python train.py --n_kv_head=8 --head_dim=32 --d_mlp=576 --norm="layernorm" --rope_base=10000.0 --rope_fraction=1.0 --attn_scale=0.177 --tie_embeddings=false --init_std_up=0.0251 --init_std_down=0.0 --lr=0.00185 --weight_decay=0.084 --lr_head=0.00976 --batch_tokens=65536 --train_tokens=647300000
MLP neurons of a small language model. Each row is named by its layer, matrix (down: output weights) and neuron, and shows model dimensions 0-63. Each number is 50 + 15 x the weight over its row's rms, rounded and kept within 0 to 99. A neuron's up and down rows have the sign that makes its largest values positive.
A block is one neuron, or neurons of one layer that tend to fire together. After each block is what it responds to, as a language model described it from the Wikipedia text at the highest values.

L7.down317:86 30 62 47 38 37 23 45 43 42 57 56 51 58 79 39 48 49 35 51 53 58 66 48 28 34 68 86 39 55 49 26 15 35 58 48 64 47 53 51 43 45 83 43 52 41 69 29 30 54 58 52 54 41 61 46 47 41 48 56 41 60 15 80
Single consonant pieces in the middle of split foreign or uncommon proper names, often in tables, such as Fu-d-ōsan, Su-z-uki, Kę-d-zierzyn.

L5.down16:63 40 48 51 46 67 32 37 28 46 30 65 61 52 58 33 52 38 59 85 54 45 45 29 61 56 60 45 49 54 54 26 59 37 21 59 41 43 45 44 54 64 37 68 49 56 26 66 60 40 54 54 54 32 31 50 58 44 37 61 40 49 68 50
L5.down41:38 45 81 44 66 42 42 75 43 30 46 41 57 49 36 47 52 53 65 41 81 51 55 73 48 49 39 48 23 30 45 46 49 75 50 60 41 71 47 57 36 46 60 55 67 87 57 50 50 24 50 60 40 35 42 48 56 35 41 31 66 56 47 38
L5.down45:19 57 49 82 37 57 40 33 38 45 70 52 50 60 46 45 56 50 28 85 58 52 71 80 55 37 72 45 69 54 50 36 49 37 58 34 00 54 45 68 37 50 63 50 71 44 41 67 65 37 67 80 39 68 45 60 52 49 43 47 41 36 50 68
L5.down70:80 73 44 41 56 77 33 68 13 39 28 28 57 45 23 34 46 46 53 40 59 71 72 48 55 68 26 61 43 39 65 53 48 55 48 42 60 67 62 38 65 49 25 26 62 31 53 69 66 49 34 75 26 47 64 52 15 57 34 63 63 39 42 54
L5.down110:61 44 58 22 41 82 39 14 60 58 44 45 58 72 51 35 50 67 42 33 27 53 55 47 51 31 48 51 36 64 48 71 58 52 56 52 75 45 47 55 48 34 55 55 38 59 43 53 43 48 81 60 36 60 64 71 46 29 20 44 74 40 29 46
L5.down276:33 44 53 53 48 53 70 36 42 53 69 50 62 59 54 36 59 55 29 31 51 45 31 48 51 61 62 51 45 42 32 57 46 29 45 53 28 23 68 62 63 69 61 83 73 31 49 81 66 35 46 54 53 41 73 64 53 25 55 48 60 47 64 47
L5.down291:36 57 54 46 74 40 37 51 53 44 56 63 37 30 36 49 27 42 46 50 68 45 49 59 40 77 53 53 50 63 67 47 24 37 43 62 08 61 41 68 55 70 68 29 50 52 46 52 86 37 59 46 55 84 49 39 61 60 51 24 45 63 31 56
L5.down365:54 43 44 69 62 60 38 42 61 59 49 43 53 34 80 53 13 54 60 18 31 56 48 59 66 78 62 80 50 55 70 44 37 46 36 56 33 37 35 49 44 57 36 35 61 37 18 43 44 64 65 37 61 47 86 63 41 25 38 52 58 56 36 53
L5.down371:58 65 12 52 29 39 40 61 57 28 29 45 60 43 41 49 50 47 40 50 73 30 63 58 31 57 58 76 64 35 37 32 27 68 54 51 46 66 67 57 42 73 69 32 89 52 35 69 45 77 48 62 38 66 33 54 58 33 42 54 36 47 34 78
L5.down477:40 43 44 63 46 62 40 63 65 36 58 47 49 43 32 41 41 01 48 64 75 47 59 67 51 57 69 65 54 56 61 26 59 29 45 59 43 56 52 34 34 77 45 58 62 55 31 78 53 45 50 23 71 47 58 44 30 57 36 42 31 45 32 48
L5.down487:56 66 21 45 54 29 41 48 63 42 24 33 45 36 31 38 49 71 40 50 61 38 55 43 39 52 46 49 49 76 44 47 56 51 56 47 50 68 52 73 74 61 61 67 55 49 45 41 79 71 58 46 38 46 71 74 33 37 46 34 47 45 71 25
L5.down490:26 62 31 51 47 49 72 44 09 67 40 45 57 35 44 43 49 39 33 37 61 47 44 34 41 44 49 35 47 57 49 60 76 39 30 20 51 64 74 59 67 63 53 32 73 53 63 62 52 45 42 54 49 81 63 63 27 44 39 34 39 57 69 35
L5.down516:45 73 29 40 64 49 71 50 48 30 59 50 20 59 40 55 57 64 32 52 30 55 54 40 36 33 38 68 62 71 56 53 32 68 61 56 60 32 49 69 51 45 47 54 50 80 37 44 38 54 34 42 20 55 68 52 25 59 27 47 42 75 60 23
L5.down545:56 55 64 54 58 65 58 40 46 46 60 71 45 54 69 60 58 52 54 46 29 57 54 45 25 68 73 75 30 28 72 48 41 68 55 48 56 54 35 51 34 55 44 48 66 47 55 28 38 44 52 32 42 60 26 71 25 46 63 84 46 99 60 33
L5.down562:44 48 48 82 39 60 28 29 42 44 64 32 55 24 43 36 73 49 50 51 41 41 40 50 60 47 69 45 56 37 40 20 44 46 46 06 47 78 40 71 55 79 68 83 56 44 26 73 53 59 58 73 23 65 54 61 46 34 52 32 46 27 37 70
L5.down566:48 52 66 27 61 51 35 49 65 24 40 40 61 51 41 31 56 37 58 48 73 30 58 58 54 53 72 56 70 20 62 49 35 82 38 67 57 63 39 30 64 72 69 48 50 51 34 54 44 37 54 56 57 51 64 52 65 26 41 45 44 48 48 53
Final pieces that complete country, state or city names, such as Qata-r, United Kingdom/States, Slove-nia, Arkansas, Helsin-ki.

L7.down275:48 44 40 47 53 64 40 58 30 63 40 48 34 27 33 38 48 52 85 32 64 57 54 74 69 55 76 58 57 38 56 26 69 74 56 40 64 35 56 70 50 71 45 59 58 49 61 61 62 14 54 52 27 59 45 55 34 43 48 66 35 35 62 51
Final subword piece that completes a multi-token proper noun, mostly countries and cities in lists and tables (Camero-on, Hondu-ras, Sp-ain), plus month names after "on" and "World" in "Second World War".

L7.down346:57 52 86 32 67 72 53 59 30 51 36 28 50 62 51 39 39 45 62 63 51 29 62 64 53 27 58 39 27 58 31 76 39 44 64 77 51 44 60 59 47 61 64 73 40 60 54 59 51 30 63 43 65 44 80 58 57 37 39 70 63 38 72 59
Commas following a noun or name, mostly between items of a list (Turkish, Bulgarian, Tatar; England, Italy, Germany), also before appositives and relative clauses.

L4.down131:69 39 82 19 32 38 37 59 48 52 37 38 55 46 61 33 55 44 21 39 37 50 24 60 37 48 54 54 44 50 28 64 41 48 39 47 24 37 63 51 31 62 56 48 70 60 38 54 50 65 52 71 41 49 23 48 45 68 46 29 59 52 56 90
L4.down183:43 57 42 19 35 55 46 31 67 55 51 54 58 48 69 61 58 30 74 43 56 39 36 62 31 49 49 47 42 51 56 62 35 34 52 52 40 34 48 51 46 56 80 53 51 48 39 54 35 44 33 50 34 99 30 50 45 26 20 66 57 88 59 59
L4.down196:40 51 55 83 58 56 44 65 55 53 69 34 59 34 48 81 72 56 47 63 55 70 34 45 41 63 73 51 62 70 22 36 29 61 67 48 48 69 65 50 49 91 40 71 57 57 58 34 48 24 45 25 55 52 34 37 57 31 42 32 40 38 49 49
L4.down477:40 49 72 34 46 79 56 41 39 82 54 44 58 50 68 35 59 69 84 65 57 58 50 49 68 44 73 54 38 64 49 49 33 64 48 23 33 58 42 49 38 75 55 53 66 61 31 53 50 38 46 43 49 57 55 52 48 33 46 18 30 34 65 43
Final word-piece that completes a multi-token proper noun, mostly places, e.g. Bucha-rest, Tou-lon, United States, Bron-x, Dunlo-p.

L4.down143:35 26 61 35 50 51 67 55 71 67 70 76 71 39 46 73 35 52 55 56 82 47 81 49 61 72 63 70 34 70 51 22 68 65 63 43 65 44 51 68 38 33 68 66 51 56 70 37 66 83 49 24 53 49 56 20 39 52 64 49 09 28 69 53
L4.down293:59 64 50 66 60 45 61 70 40 54 46 36 69 57 67 59 47 60 28 28 66 67 51 46 62 48 50 49 64 50 74 44 54 52 40 47 31 50 50 63 53 48 72 27 70 67 41 68 65 29 46 99 36 33 45 56 51 50 41 33 52 37 52 61
L4.down411:37 44 59 57 57 62 15 49 56 64 21 44 29 56 35 55 31 65 36 54 52 20 58 59 73 75 65 42 41 48 66 38 47 54 60 24 39 63 58 29 58 54 57 62 50 57 47 47 59 63 33 64 55 40 53 41 55 28 28 73 54 33 76 29
L4.down495:43 18 33 51 43 27 55 23 76 76 37 12 45 42 44 53 54 61 58 49 62 70 63 68 37 48 43 23 55 58 52 48 86 39 54 69 58 37 53 66 61 24 56 54 50 57 74 24 69 60 35 20 32 52 58 37 57 40 75 61 45 50 47 53
Words that open a relative or purpose clause right after a noun phrase, often following a comma, such as which, who, that, to.

L4.down66:63 59 28 46 22 40 50 39 51 72 60 45 67 39 50 32 46 58 39 32 48 31 70 63 46 46 43 38 34 67 53 27 37 50 66 15 53 32 71 29 60 47 55 37 49 62 35 70 43 56 58 56 29 54 61 48 36 27 58 48 78 52 47 61
L4.down371:48 75 36 30 59 48 39 69 73 35 58 66 54 54 59 63 38 48 39 48 53 66 28 38 51 26 68 64 38 65 34 57 55 65 71 77 34 52 50 54 42 41 49 39 42 39 60 44 56 75 57 59 76 68 61 27 42 38 37 50 55 53 51 48
L4.down464:59 59 68 77 51 58 63 51 33 59 50 60 54 37 47 54 15 77 42 59 45 47 43 58 40 35 48 42 85 48 56 52 47 85 47 67 60 53 41 30 33 29 31 68 41 34 21 60 49 52 70 50 83 51 56 70 63 46 34 51 61 46 19 74
L4.down478:68 44 67 70 67 26 35 54 47 33 51 62 44 61 46 72 36 76 51 49 72 19 60 56 22 51 61 59 31 59 16 58 57 67 64 68 32 34 48 28 58 34 34 70 32 62 51 50 63 90 71 45 33 40 62 41 71 29 63 51 52 41 36 59
The word and (sometimes or) before the last item of a comma-separated list of names, places or things, e.g. "Frank Shamrock, and Manabu Yamada".

L5.down32:42 61 11 53 60 25 64 34 60 61 43 57 63 59 50 61 50 46 64 66 65 51 55 29 27 27 66 64 51 49 27 59 39 38 67 63 46 56 56 74 49 49 27 54 57 52 51 34 73 57 67 40 63 61 59 56 41 39 77 42 50 34 78 53
L5.down61:60 19 40 36 52 34 65 41 70 66 59 48 36 64 54 73 52 70 37 52 73 75 64 25 52 43 18 65 50 54 25 50 55 43 55 68 46 14 56 60 54 61 71 50 55 25 53 58 46 59 41 43 44 39 45 75 37 40 69 32 58 63 67 41
L5.down62:40 58 64 32 51 63 68 22 80 38 57 37 45 57 27 52 49 44 41 67 44 43 62 40 48 58 50 84 45 45 68 74 18 51 38 69 59 58 42 76 28 53 32 43 47 45 15 29 40 50 72 63 41 61 61 42 57 33 61 39 67 37 22 71
L5.down115:43 52 47 42 58 36 38 70 49 70 58 20 45 75 78 56 52 58 67 61 43 52 51 55 39 49 48 47 61 05 50 53 65 63 07 62 52 67 54 51 63 48 46 50 63 41 41 33 55 62 51 59 54 45 58 33 25 32 45 55 61 45 44 60
L5.down131:44 31 42 74 47 31 32 76 42 74 50 14 52 51 54 63 53 53 55 60 32 48 30 36 44 45 52 49 31 54 48 40 50 36 45 36 34 70 55 54 44 41 62 68 60 57 30 31 44 62 48 46 25 69 37 39 14 69 53 50 48 40 54 65
L5.down182:28 64 59 45 66 41 37 55 49 72 70 65 48 47 58 25 58 59 60 50 46 73 53 69 53 43 52 48 40 45 37 29 44 23 52 59 38 10 52 67 53 83 56 80 62 42 34 16 40 23 54 33 59 54 40 62 73 51 34 52 53 40 52 66
L5.down211:84 78 42 53 51 40 43 46 53 48 61 50 80 41 62 57 58 51 31 48 53 31 53 61 26 44 49 55 37 65 60 56 70 56 58 56 28 47 22 31 33 40 66 20 47 33 31 63 73 53 64 57 24 57 53 66 68 40 47 46 59 43 31 45
L5.down220:51 35 38 41 27 48 54 54 87 58 43 63 68 73 31 70 77 44 52 49 38 35 74 58 56 34 53 51 59 34 47 72 64 41 29 60 67 27 49 60 30 32 46 39 26 38 36 47 34 53 28 49 66 69 41 31 51 40 53 26 35 58 45 39
L5.down247:58 63 67 48 48 26 67 47 32 32 57 57 55 60 61 51 53 52 40 27 85 66 56 66 49 54 45 66 51 29 52 35 74 71 59 35 14 51 43 69 40 18 64 58 53 46 38 33 51 72 55 38 61 54 68 23 70 29 28 58 48 56 42 60
L5.down294:66 45 56 60 62 60 44 61 75 49 55 74 54 46 52 36 28 43 67 54 59 33 21 66 39 36 51 71 62 29 51 43 50 32 28 49 22 32 80 65 44 47 30 37 59 49 74 65 64 48 62 39 64 30 27 55 61 49 42 34 51 65 58 46
L5.down319:58 42 73 50 60 27 78 52 44 41 48 70 48 56 63 46 22 60 48 38 68 53 52 69 30 50 31 75 31 42 66 50 40 53 57 66 32 46 51 60 37 94 59 54 74 26 39 72 60 41 77 38 58 35 38 59 41 28 78 41 23 55 48 39
L5.down324:71 36 34 55 21 44 14 18 26 44 43 54 31 33 38 48 40 45 38 31 39 46 42 70 51 58 82 40 41 59 54 63 72 18 60 66 34 30 49 68 66 67 50 37 71 31 37 47 52 32 51 37 73 41 57 75 56 25 53 49 71 58 51 36
L5.down374:41 12 33 31 30 30 60 50 57 39 55 42 24 60 48 39 64 39 53 31 62 60 53 52 37 49 76 64 47 53 60 29 50 43 58 41 65 53 59 62 52 66 51 35 30 24 50 51 44 67 36 53 64 60 35 36 44 54 56 35 25 39 33 48
L5.down456:61 48 55 55 50 54 40 55 37 15 67 71 28 54 79 45 47 52 53 33 80 79 38 43 60 59 31 60 59 60 43 61 37 64 54 28 60 42 71 30 60 45 52 71 43 40 53 52 40 36 49 28 14 39 50 63 50 62 49 74 70 23 59 71
L5.down471:41 53 71 48 47 39 50 76 36 47 27 52 35 41 32 70 43 63 52 66 58 48 55 52 52 70 69 61 61 63 41 46 78 51 83 57 55 59 47 52 36 28 52 78 42 32 68 72 52 55 64 55 45 59 64 37 47 56 57 53 81 40 57 47
L5.down555:70 41 67 64 54 42 62 65 73 62 44 54 47 35 67 47 38 72 59 66 56 19 48 49 30 60 54 68 63 57 52 54 52 58 22 68 57 45 45 16 52 64 68 61 56 69 58 57 50 46 55 52 57 53 72 42 42 45 28 62 13 69 48 32
Short consonant word-pieces in the middle of a split word, often foreign names, such as the c in Tu-c-umán, d in Ka-d-him, c in fa-c-ulty.

L5.down14:19 37 77 24 45 31 25 41 86 51 38 14 33 63 31 58 57 57 48 69 31 42 75 79 46 36 57 57 58 44 48 54 34 46 33 47 60 47 51 37 35 57 30 56 22 58 51 37 39 31 38 30 39 54 39 64 43 41 54 45 70 49 69 49
L5.down112:33 43 63 36 90 41 55 51 59 36 50 44 46 57 42 45 35 58 70 69 50 59 33 48 50 39 48 35 42 77 44 45 60 55 50 45 42 23 59 62 35 45 41 54 64 43 54 84 59 58 55 49 51 45 41 53 71 47 43 31 54 74 65 78
L5.down113:61 14 66 48 64 55 63 46 48 24 89 13 29 64 38 36 30 46 31 54 80 48 55 77 20 39 55 52 51 61 48 47 42 50 22 49 54 82 64 37 54 32 63 32 39 59 50 77 47 54 73 54 53 36 60 62 83 38 51 63 62 29 23 38
L5.down114:73 09 64 31 81 45 75 42 67 45 58 54 73 49 48 43 54 46 38 56 47 41 69 66 67 53 57 99 19 62 59 36 17 55 54 63 60 32 38 51 52 62 80 52 13 34 27 67 73 65 54 42 39 54 68 56 42 69 37 34 46 55 46 65
L5.down157:42 59 63 52 58 50 43 39 40 38 54 20 65 22 72 56 45 30 59 51 69 50 45 53 29 56 41 42 37 56 36 52 56 67 45 56 46 47 63 54 13 58 53 62 30 51 44 69 50 56 47 42 66 55 48 65 48 46 39 32 44 78 58 42
L5.down194:52 38 51 34 66 28 40 39 43 38 38 48 55 41 17 61 51 42 73 41 48 53 31 51 32 60 75 39 62 32 36 36 62 59 28 42 67 26 37 54 54 44 77 54 41 60 55 71 27 42 42 88 44 55 53 67 65 53 40 53 61 56 49 60
L5.down268:50 65 54 84 57 50 56 24 47 43 70 31 64 64 62 53 42 37 43 70 46 37 77 54 41 43 57 88 56 46 31 59 53 47 40 54 40 48 39 49 54 37 75 51 45 53 27 65 50 34 52 29 04 52 55 65 49 52 46 34 72 46 42 47
L5.down352:59 64 51 46 69 53 36 54 80 16 54 52 34 50 57 32 47 60 76 43 65 53 40 54 32 68 42 59 62 38 71 49 36 41 22 24 38 34 22 45 42 42 55 18 42 48 44 55 39 24 43 46 54 29 49 80 35 31 70 57 37 46 52 87
L5.down354:48 53 49 66 34 69 42 55 59 47 67 50 32 30 42 58 48 31 13 52 67 77 69 61 33 71 74 46 59 58 30 61 44 92 54 67 71 40 47 49 45 47 61 48 71 54 71 54 46 35 43 50 66 42 39 36 66 21 49 42 39 37 36 16
L5.down361:31 41 43 87 47 51 67 44 59 44 42 58 62 64 66 72 53 74 47 71 33 32 41 58 39 65 56 31 37 67 69 90 40 69 41 67 56 66 42 28 33 51 49 59 50 42 77 39 34 26 49 39 54 29 76 25 57 74 52 43 16 48 65 36
L5.down416:54 31 50 52 77 57 48 40 36 61 76 35 70 53 62 28 55 64 72 52 54 46 44 65 37 81 42 57 79 51 40 70 59 34 31 25 84 24 43 25 40 40 45 49 39 20 59 65 32 42 50 50 63 66 57 50 65 60 61 40 43 52 52 60
L5.down480:49 26 61 45 31 42 59 55 09 55 42 42 28 28 36 32 31 61 39 52 68 60 51 55 17 72 57 52 66 26 58 55 30 52 13 44 64 58 46 33 49 39 65 40 46 37 51 66 42 60 46 40 74 43 72 58 61 47 52 52 63 57 21 72
L5.down515:65 48 16 57 68 64 69 59 35 45 76 57 48 64 56 64 61 68 39 24 37 45 49 57 39 74 28 67 36 24 42 41 31 38 56 39 74 66 51 36 61 43 49 67 51 48 43 38 56 53 53 57 79 42 70 46 63 42 20 32 26 55 28 49
L5.down536:47 31 54 22 50 58 24 29 61 56 58 54 77 19 71 72 72 39 66 41 39 56 53 64 61 54 39 80 42 48 56 56 79 34 40 74 50 37 32 56 27 56 31 79 49 74 46 85 36 52 40 53 44 30 81 58 44 54 37 27 70 69 66 33
L5.down561:42 30 63 54 59 63 28 50 51 42 55 36 45 44 24 46 14 57 43 36 49 31 30 69 42 52 61 44 77 34 59 59 53 65 51 38 69 21 77 18 51 09 52 59 63 33 52 65 61 57 58 56 32 15 53 57 91 33 47 53 59 51 48 58
L5.down569:49 49 16 39 35 65 53 48 48 27 37 50 61 44 50 32 48 54 51 63 40 54 28 65 53 62 44 32 60 42 69 69 54 49 27 53 49 26 49 45 74 35 05 69 77 26 48 53 59 42 53 45 53 47 44 26 37 41 59 53 70 61 65 62
Commas, semicolons and colons, sometimes and or while, that end a list item or clause in long sentences, often right after a closing parenthesis, e.g. "(second season),".

L4.down128:80 26 46 65 30 50 31 75 59 75 47 70 77 53 49 70 51 47 44 43 74 50 84 73 60 50 29 46 45 50 57 66 46 56 66 41 54 59 51 41 63 55 62 54 74 51 51 59 45 49 34 24 18 46 45 45 39 44 71 62 37 39 36 60
L4.down152:49 51 44 37 87 59 69 77 18 32 62 80 49 62 43 34 50 49 60 49 47 42 55 81 48 55 60 52 43 75 52 81 76 21 33 57 63 44 32 69 53 58 46 58 40 41 35 42 35 34 35 44 29 56 44 38 64 50 26 59 29 46 71 44
L4.down353:71 50 54 23 54 57 27 59 46 53 57 63 28 79 70 74 52 62 78 69 56 23 54 86 48 56 49 67 49 52 75 41 75 53 62 54 57 55 49 58 66 85 25 24 34 44 17 48 53 34 52 58 50 50 66 36 43 54 45 42 42 33 29 51
L4.down494:46 66 46 48 50 37 60 50 39 36 38 85 75 68 77 47 68 52 41 51 57 37 61 66 20 25 46 76 35 72 75 55 59 55 70 49 47 61 49 46 64 52 39 64 45 55 67 45 41 65 32 66 65 60 57 83 67 35 57 46 41 54 28 50
Single-consonant word pieces, mostly d, z, t, c, inside names and rare words, as in Cha-d-wick, Su-z-uki, Baghda-d, te-d-dy.

L5.down15:46 59 45 34 75 63 46 39 59 38 61 56 58 23 54 34 33 58 70 52 63 74 64 64 75 80 67 50 60 83 43 49 48 50 67 68 70 23 45 79 58 25 59 81 58 65 31 71 54 70 47 50 44 36 70 50 38 63 55 54 51 45 56 52
L5.down96:52 90 54 36 91 62 68 38 14 43 25 48 41 55 49 38 28 53 59 59 63 67 51 41 43 48 52 64 66 46 54 61 29 51 49 43 18 33 59 55 42 80 28 44 19 36 52 52 45 52 64 52 46 27 63 67 80 68 61 43 32 61 43 65
L5.down123:55 49 80 53 52 29 54 68 47 44 39 46 43 65 57 46 23 48 50 52 32 37 61 47 44 58 71 55 52 36 56 48 59 50 32 69 79 55 58 31 42 53 01 47 35 41 61 38 45 40 49 56 55 46 67 74 55 39 74 48 35 56 46 51
L5.down149:58 51 27 74 59 33 34 69 55 59 58 27 29 27 65 37 32 57 52 63 37 62 47 38 55 95 40 55 63 43 65 25 65 56 36 51 42 22 50 42 68 51 35 47 31 56 13 47 83 72 56 49 39 15 43 45 53 62 65 55 30 52 36 16
L5.down172:43 59 52 45 39 38 70 48 30 41 62 58 31 33 60 59 54 54 65 69 56 31 52 81 64 41 44 30 25 68 59 62 56 39 49 45 42 37 61 45 37 45 41 22 34 45 74 88 45 70 34 22 54 44 70 71 31 52 44 34 60 61 54 59
L5.down173:38 51 42 66 37 70 32 31 32 38 31 53 57 67 47 55 58 51 64 37 14 57 62 58 61 54 68 40 27 54 66 38 65 36 47 46 53 49 59 58 91 68 53 53 43 48 59 37 44 90 49 38 57 49 49 54 52 60 62 28 49 65 36 41
L5.down178:34 56 28 48 39 53 63 64 48 57 38 54 43 28 29 53 46 68 25 58 53 71 90 67 54 61 42 58 50 86 47 41 44 50 52 56 55 67 62 61 68 34 44 71 60 55 27 25 57 66 30 50 20 46 19 44 32 42 31 45 61 63 62 41
L5.down237:63 48 39 31 27 64 60 49 51 40 54 38 42 69 39 32 52 41 55 42 49 36 57 49 48 71 78 45 83 46 44 03 79 64 47 33 28 62 51 46 72 48 58 34 37 55 47 35 52 34 48 53 81 25 44 15 49 53 71 26 31 69 32 56
L5.down243:55 52 69 31 34 23 52 53 46 73 46 57 41 68 50 68 57 57 19 56 40 52 33 27 42 47 64 29 33 17 47 39 71 85 45 74 29 37 45 42 58 74 37 46 45 71 47 41 58 77 46 65 61 23 66 45 51 54 40 45 68 43 43 36
L5.down393:50 67 43 52 53 74 55 65 42 51 69 74 22 60 58 54 50 70 69 66 36 73 84 57 60 40 49 30 51 47 62 61 64 48 46 58 54 62 42 30 59 41 54 32 52 58 34 41 80 59 31 38 67 77 38 50 51 72 32 63 13 68 27 72
L5.down421:37 58 62 37 30 38 63 50 45 30 65 39 42 61 65 66 48 53 47 63 60 64 26 48 36 55 62 35 52 30 55 39 57 61 32 62 39 48 50 62 50 56 78 48 46 36 20 41 62 35 41 63 61 18 57 62 44 63 59 70 84 79 40 54
L5.down434:45 31 52 55 58 22 54 37 46 73 47 58 63 61 65 50 80 41 47 52 56 73 40 58 70 51 63 41 55 62 53 99 37 83 52 57 73 25 41 58 34 29 77 62 68 44 41 51 61 40 41 57 51 64 65 47 38 76 61 52 08 65 44 48
L5.down446:45 46 33 27 43 70 61 55 45 39 47 70 50 61 83 30 78 33 57 40 81 64 48 78 30 51 33 46 53 63 56 59 70 34 55 55 54 64 46 51 36 66 26 60 46 40 24 58 45 49 51 58 63 43 76 59 55 72 45 65 48 45 32 60
L5.down497:50 63 62 29 08 62 55 37 61 43 45 35 58 43 45 34 69 35 50 44 54 65 59 56 38 61 53 40 59 72 40 64 31 57 36 51 59 69 54 38 54 73 41 47 89 51 57 47 68 36 56 36 37 40 24 48 48 59 63 38 64 49 24 64
L5.down529:42 45 43 54 49 44 60 66 58 47 56 46 53 67 40 58 59 41 13 55 66 68 53 53 45 53 64 49 44 60 65 68 42 46 63 71 51 41 67 51 44 82 19 34 41 50 09 55 46 50 46 70 53 76 10 22 60 52 42 33 51 43 27 37
L5.down563:26 48 46 43 49 51 38 61 49 44 47 64 34 53 57 58 49 35 44 31 54 51 29 71 54 49 51 69 40 61 43 64 20 75 74 52 57 59 60 77 53 53 43 70 21 61 54 34 78 57 59 48 52 55 41 53 56 39 51 05 37 53 35 52
Connective words that open a new clause, mostly relative which, who or that after a noun, plus sentence-initial Shortly, Instead, However.